python train.py --n_layer=23 --activation="swiglu" --norm="rmsnorm" --qk_norm=true --tie_embeddings=false --init_std_o=0.0252 --init_std_up=0.0252 --init_std_down=0.0 --optimizer="muon_variant" --warmup_steps=0 --decay_fraction=0.76 --decay_shape="sqrt" --train_tokens=899800000
MLP neurons of a small language model. Each row is named by its layer, matrix (gate and up: input weights) and neuron, and shows model dimensions 160-287. Each number is 500 + 50 x the weight over its row's rms, rounded and kept within 0 to 999. Numbers have three digits each. A neuron's up and down rows have the sign that makes its largest values positive.
Before each neuron's rows, "fires after" lists the tokens most often just before its 100 highest values on Wikipedia text that the model never trained on.

fires after: " |", " ", " su"
L20.gate3:499479440530570562461587500587534513484478527480474481414489473510466456462573486392548604462508532559445565405505414515471508454505437467497527523555432514511526530563485447464416495381430594437499586390448420471466491521487477472539561500577466467432488433480489549510563490545502495442537546496441544531468483461452529475472549427518474484549535499573547498424564439520555419448567
L20.up3:406545468516522396578510537504557469445460516530440542480457478484573496502474541458435447492477497497477474530412451503482473531472504435491516450508537480479412481600474472548546549521552472423488447482485574536483524532503474476512529559597400517457436518399572583444465591554576521546480456537482496437511522489464543442363504524452511469485413499516542552505557525526480555496529

fires after: " F", "n", "in", " M", " R"
L4.gate90:476454503494421451424478518439468603495520528446565531445610461512514512521541454428556482508465501463513513448572478550433514452531444627489489554443459495463479519490491555592480582497478481527518468496528514465491502494445572456562450435509436476494574524447450489490581562545520413386525557405560509401526465529479442543457514446435539438523442546573445495398391469535480453490454
L4.up90:527492530588437512485422519519393543443426491470440457417484456429495572508486474497550435523494496419511472468467448433518454585522541546538466473514417584556500398507512562545471544493456483473543506476448446439397411498501443466532400530449427511491501425537540558507497568530494441633541442490475459505486564478523528375507523488565517441472517608557446463542372474445550557486506

fires after: ".", " in", "'", " It", " ", ","
L15.gate332:459493444511534477486566530506504516526559446627543507468479455502436570474480614468436541466496513560521570460469444498466411542556531510529616523495503524488460482482538479509545547480428483536383532396494492567518555563566494473480560511487466537509505522620476499501484520493462531476504491465560564301554400471672368421531602489475458411456461439482551436446493530548489452494472
L15.up332:556491480512425510548453475487493483560516541516477495427582520500493435507408474583604465500448517432513467467536387415540518503540486625573479481503446545458496458478517549511489624540424487505528530459568534440451456563500466492520532473536452531558519441582496464443580585457423527625564459589434532446563544591540464471515477565483419413476523409461568539384401481567447486497532

fires after: " ", "-", "\n", ",", " out", "b"
L14.gate362:473565551520493466569534472553504492532484514496453556438498504557467492486497472529511524464470528586562497521456454493469499585459469472493527504445541513487397547479475480468475451384462427498463475437610517432534492506486515462402429518503423515592489628550531521469508514474452523526490528440416554441476551474520600443526521464481523507447429406516496505562499576484426462456580
L14.up362:512596497464525458529497585526496463490540480495476476457551494476453567568471562504562564487401536489585473514500510562559515556551480482491472643443509505452488513487553584473465435508516476503431538515508470560579489460579525527620551513510558522546561536574597567496526485410523513446471508450467540435515460498541438457410544484589512485499484517539391463435459498551441481542524

fires after: "S", "O", "–", "-", "A"
L7.gate464:492533488498504498450510502603452510534597559454440536458489481532454513519512478525525478442524503535531411378465534467466523606541455414453464539456524498476505563461495429612483600428456508522484591544472601460570432559443503423570562528439511583516442482453589540473475505549461501585466516504595568469415509525532540488527636595502521499449493555446475513487531461437469482318467
L7.up464:495434469577504480427519486484504516504584545462459400453471513399463563502481539468486618460489489441447501485439438520506531582470510524442469501491609501521469513560447502554415608432573431498466508533467572537561478427533442535465523578473585484518501408463500506500557472554381519640460509486509550423465570549532578570527562500520557458572489625531546485518552605575507519454496

fires after: " ", " |", "s", "-"
L18.gate505:479530495564468576526560479515539537578560455502521502492503475536559534460518506470506493479515510539507565509489407465541497524544496478487606524345518511650484416487462476597390456483523579588507502516513534504468573518511522474467479434447497640529499598521393516603534516549518480460415552475428433482474518467450527545560519466508521524438513472491480513548557476529353481515530
L18.up505:585480483487536513516477533468488508565496557508469465487434493482529440502522497445482553482485480403502602480454482501481577548471424468482490508535426610604529462453547473447515540456474538520537565497462469490607516516530538434525501524465430476518449505547496567535428455581465492491427475470481549467468480459469493453564550459548431436595396481426423592452538422561571532480425

fires after: " ", "ic", "-"
L18.gate89:505564505587535515495628598461505529491467519473494485432580525483493550470431603537472389514452476600515541498571506573553453494469487414522579531515455517585496468484541453508563542543569543484522486468458531456444534545476516447493544504452429503409485495508477502544448574519509573505520453482543477511526458525455578557499564483408515476454550548470501519552480494501571483504430
L18.up89:582531485518458553513590520502477572518391531497490508508470500428484486525544519425472491368508459436477517490512502491597549502457581553474510464497491565556444505409521525535556458523598543551549464473561443582519458477468523422575538424495479542471553408558532514551495453411523516451484540474453598488572530427498505503552515453496463538572461478488421523548457474554484560506439

fires after: "\n", "ian", " d", "==", " Ch", " was"
L14.gate337:526507470563541498551527545451426485501487492581539540525565481498476577513537573488484533435472552547606587441498510431471471500501513572488418573411516525570490521483467489481525496555513656526512477503494568587386471487429459436560497520531471493543445547488457555533520474492547401517478450481534468433524490461554563437570422545502517414552492532555565576543463410520446426565490
L14.up337:498477572510552434500558494489509460502488488468530451503425451516439492530430517434549440532578481531502403551600566545478442554488527502484556534495569557528530609463428503461502480492471483403417387411543563511485595471567556512513519559536526489501451519481485481550471550429520503495533526463536535493472509512554571413519401519499604484535429460542469520489425550439468482485506

fires after: "\n", " R", "$", "=="
L15.gate301:562465503444476372549577412512482530460485424446579598553511494472408535448515413490426560491486458552526589406490499498470513486531510423481448494474515488434399551446453547414524542601459443517475538455533614453471430536491425585482521592519529488465398510499445445543504510544507480535511408460557471509394454604462492498616518553494474532546477542480471547456562479466422534532474
L15.up301:481530488429513530578528504512511531443481455546455531527452470594496551521456420517476525469499474502567490492487477560483497555461461508506471552408546415453499510617511502606488498550547548535533533463503465531540611551489447541431582440426547502474566417466521539530498607424514452516487477483640512551509508506522482548683545565620465594548545380548500417546407539503488485404482

fires after: " ", "-", " (", ",", "s", "–"
L7.gate262:472473592498535497477516530545508504465516489529511493384528510543409522468455559517475635484459479555560519419539577508583497553453484464553516496536523516478398581518458611573476546515639466532489596547564489448583582456486581499444457456510462471560458509589574475502438576554408620606464422524522564510545494512513615447489552514574426559408557485453564453535505492517424550449413
L7.up262:630516537538395428534432485537460463516485469504488442440542467415470543593471442576351469547426398589445465535492545445509523468489503488416446421398403476457520429461450453518411579452569421496523531497504489542474485530513492482451509570491573450480516486450585476465573384520514515516465553559450507488522500490494522531386538534468354500460555394517514549484531526558452560489579

fires after: "\n", " Party"
L10.gate6:544573485476486515462543426513498437455540487458476626537414497566465484571496519453540518444531494474447534432530544508466464468554439504540551467606560505472516537517479442437484476603544475572572542516424538521399397540524504494480512510467576512518481513482500502529488490483472476567500437479562465526524524518455445545417481470390453491523528519561480540533566548437508529560576
L10.up6:470475484433621475499556479524547479414518491453426488494525505543534579536501409520516537435497502516439521479485552475534622476544432533469598535454436439577451449472498513434575499534444473518568440469390522390439526508536547487464455538447530460460566383422485528455581512493501454529449460455431441495511538443485493548563618512613556484482507560465472519542541521519460538517516

fires after: " M", " Mar", " K", "ma", "M"
L9.gate512:525506494512537487521457557488490492484520499583458495451473487453554519541479461503600461531514580420444481498604472454560498497543411537290571526543451493581486585558533481490501566462483500465526548383470544461458491527479447479511431523382435485507460517537500531416489448549504431485469565559480490450505436503381467455469483391466500503459554460519485524521427570460497530496485
L9.up512:462453483473489456510381463578430542566545493502400522544547560524464571402505530550536472497529495520466496526567466475498557527497451528446561482520480491477513458478555513457449485401440413555554547488472482447503530435388498439505517506529563441542512524524597493531413536545394537455531516513492472560577516473434511492456430437522615425543534419502412487495398486451399494597482

fires after: "\n", " as", "le", "s", "as", " w"
L7.gate495:477592573531442403467542540464504496512514458486425509392515516576575545506399509544458494416463429484466565423469477572490430510579512428506572447519545568447468536506442454587531451496451384535542531482436511474480447443500522544494452546494492538509432589453473464524508528500438473507512405471456429550503405487513435466469540454431496545528566516540545443493478406484524565496579
L7.up495:501546594459450497475472467516444557444437479487486476510488514566575478477512494531495500529532457574438431467514525505458517504493438565548584593486499500564587459485513558474458380516534403494552519503538550557535429594500563576510458554563501480513455478527495516423494511577555425509435575554544538426492493545459400518482509535510513555560401467439505535500464513451573490490432

fires after: "on", "in", "el", " May", "n", "z"
L5.gate27:499472449549453438381505474403510526535516448449510471533518501526541503435495406429485435336468517443526456520507539555497588447463511535547574586344520522422496554504502397491543579549548467579431412467480486568537498452546507499477529477506552521376484479550490436460436526517500503484430545503482469496528510387450444462565529523473416487558461579521465488429566486476550497451511
L5.up27:586473369380487521509531513561463562627439442409453528511476487420513518439536365486431541437555468518532458571317584430559429481511480541394520506470464549577527530498525478497619566460427506526498478404484542447412533445443516580515571426527527672481551472439539484447503545547511524534510448410536486525407440549526516448541509552504544428451488518462458496541452473438480519452539

fires after: " |", ";", " was"
L18.gate417:543557473549530497525490511504514555514490550530522585568567460483382416544501513517492527528586473510543503431506609517587392500507454508460616541559437506516461534456597476554432513529483562550460591536439549484478522465584500553508578612452502483616440436527528444557503518466472487533643481573497495480527398491382507578483462471443499411534446504469477489490525535458487487539511
L18.up417:496538565456429570572480485534507546489587493514477524552502452538473442404571480494492636470506537541394543498529522497486535452510443570498552495449569459445421519538539512530538484570467447489552464423423464367480467482631528528480390592458439428539470485470481469544524492498414532547621490507501390480474545495460518480478510507394486495525532483535587460518445535533528503467514

fires after: "ro", " Ho", " C", " h", " wh", " H"
L16.gate527:480508591534557485517504423546475572510540462494464479584497445558517546498495523461521434527468539475545496505491405541488437515469519551505545495478473567457448458408539442464526534408509562599489497486429535522538379553506486482556544490548452430467564558573491563499524413469554426421541470480403475387520488512532414480533499541496524486560451524520645520544496442506527513464469
L16.up527:415496472523427533470496390540452431429354485430543482467543518603537486515484526551457519507541470494443491476486552451543455473500505511509473497579487510446543471459502506390487458450552509596512476515482535575493391591480505521491547513491516537542414492527563450401525544460499461535505473564546554453495503471531455483462455467523562565556487511419453464416513493557553535591592

fires after: " |", "born"
L18.gate461:494640446436461557526578490495505479525560619502529465579584597505458431427408534434514561504466547484446523440529418442532488475484521546568485421506468582552413464516448499498517502534428564517476593537488501483545511476555547391509552515510573446521526461389465381500483528442471444491548590482469540482451492428431564494471479430390518548473491498566535423442518477505548464550442
L18.up461:514550593454481547466420579520416516452521562537456524385563475554510461445510485612610546384575567507416574458511494498526494504549428503470493443599505507464468444457455492537483579468391527435497385481490553551443537434463472444535421511470447523521395510477494533545496633458502508501503548488440471391529514489370469476459413480445573487560406545524512566515389451469521562536471

fires after: " |", "\n", " st", "la", " "
L13.gate221:481526461398544522478545527535445469532458453547480545590475490578459496495468476466511521510471468571469438497436597500492411434508470528435558559590496441550478418480573497442549483449411523550514565569444525452512437491536475450477584502578462462511582477477494509549473556423455576511509540435661398468493417435402543443537527448493419565427523490530429516462469451434392490522497
L13.up221:415572514466491564516485460434421541488507486487496546569486526536431518501467478516503452506482538447481454486511563487499500485570438579449495498518450520446479513471523534507435495428432522510494432509460526605552506515502584463576503554535450526585503490509518466555462576520438469562465540464491578466502495449452534513537498533537382451550483499518495502454525409553515423516409

fires after: "\n", " as", "==", " No", ").", "|"
L10.gate525:502524539543530508515545572551466463486510481470436598530434398527504545512443474480449523436465566476402485487354530495563551500517470588500525589548561621439467437507461489506455449547513540467428532561544538474480452531414443556577493461548453549448483607454468565595545516486508464526583340545572457479529541486528422550538513403432571521519548536548458503481544434489543449453575
L10.up525:579520436442500471524525507488462521477495470518466460504557512504568543580488482415491534654426488445475514564517569516512461448547518465477465415456552599461511600440525522543503539512481544390474489537498518502555566488467518499465551502499498510531495585504544440522508481464374416451521538486521544496579491524462449467547572555505535446532468456477534479458539656493556424496463

fires after: " \"", "\n", " (", "-", " ", "\""
L20.gate125:510499486466512487483515548563523503459558496441451479536428485533462467525438513627517563399450551528366492518557482437493588526481445514483525542505511526423594490420431415550459586487511391517517492507521482423444551515476452543498526476510541575498501528546531495417484547529433533562474513451538474505421518534533409582468476415468474508484497497438545557594556546528515534443516
L20.up125:490411513413447480513480489555473561502470554471505391547576542521487532469509503492540515541506561493552513505542540485562415443482502478516458496480510515484506456486519470431506493548538440565452438445551467458411452414541551489505528575366559425487557492499462473558479509479460493449449533541583437439390551479434432426526632529524558463489513471465456547516548506504556460510521

fires after: "\n", "-", " (", " |", "=="
L13.gate190:471474486525598622464500497499529473463458507522520549460600455571508565496427480535521476549443418508524541553546462517431556465450415534473484454521483448461468468548429452475513422335567569569483506568508375427486487478444512453485510534555433496470469516460487486586446539499475533581501547472563456545570466534540508508555440555552535564453540488493558552567482467381379577427554
L13.up190:585376547456427503532404526435518506412523416430501473467616574480506633524530531471471482464443407514464494516531502421513514584485532477470439459563529589506409448481510458430471515508528619512498523600562432493493534439472508426536546523455556497413517449502521425489489550528626507443589483422473476469536545531579496502545527549531482545572485517502533568474512470520490438496430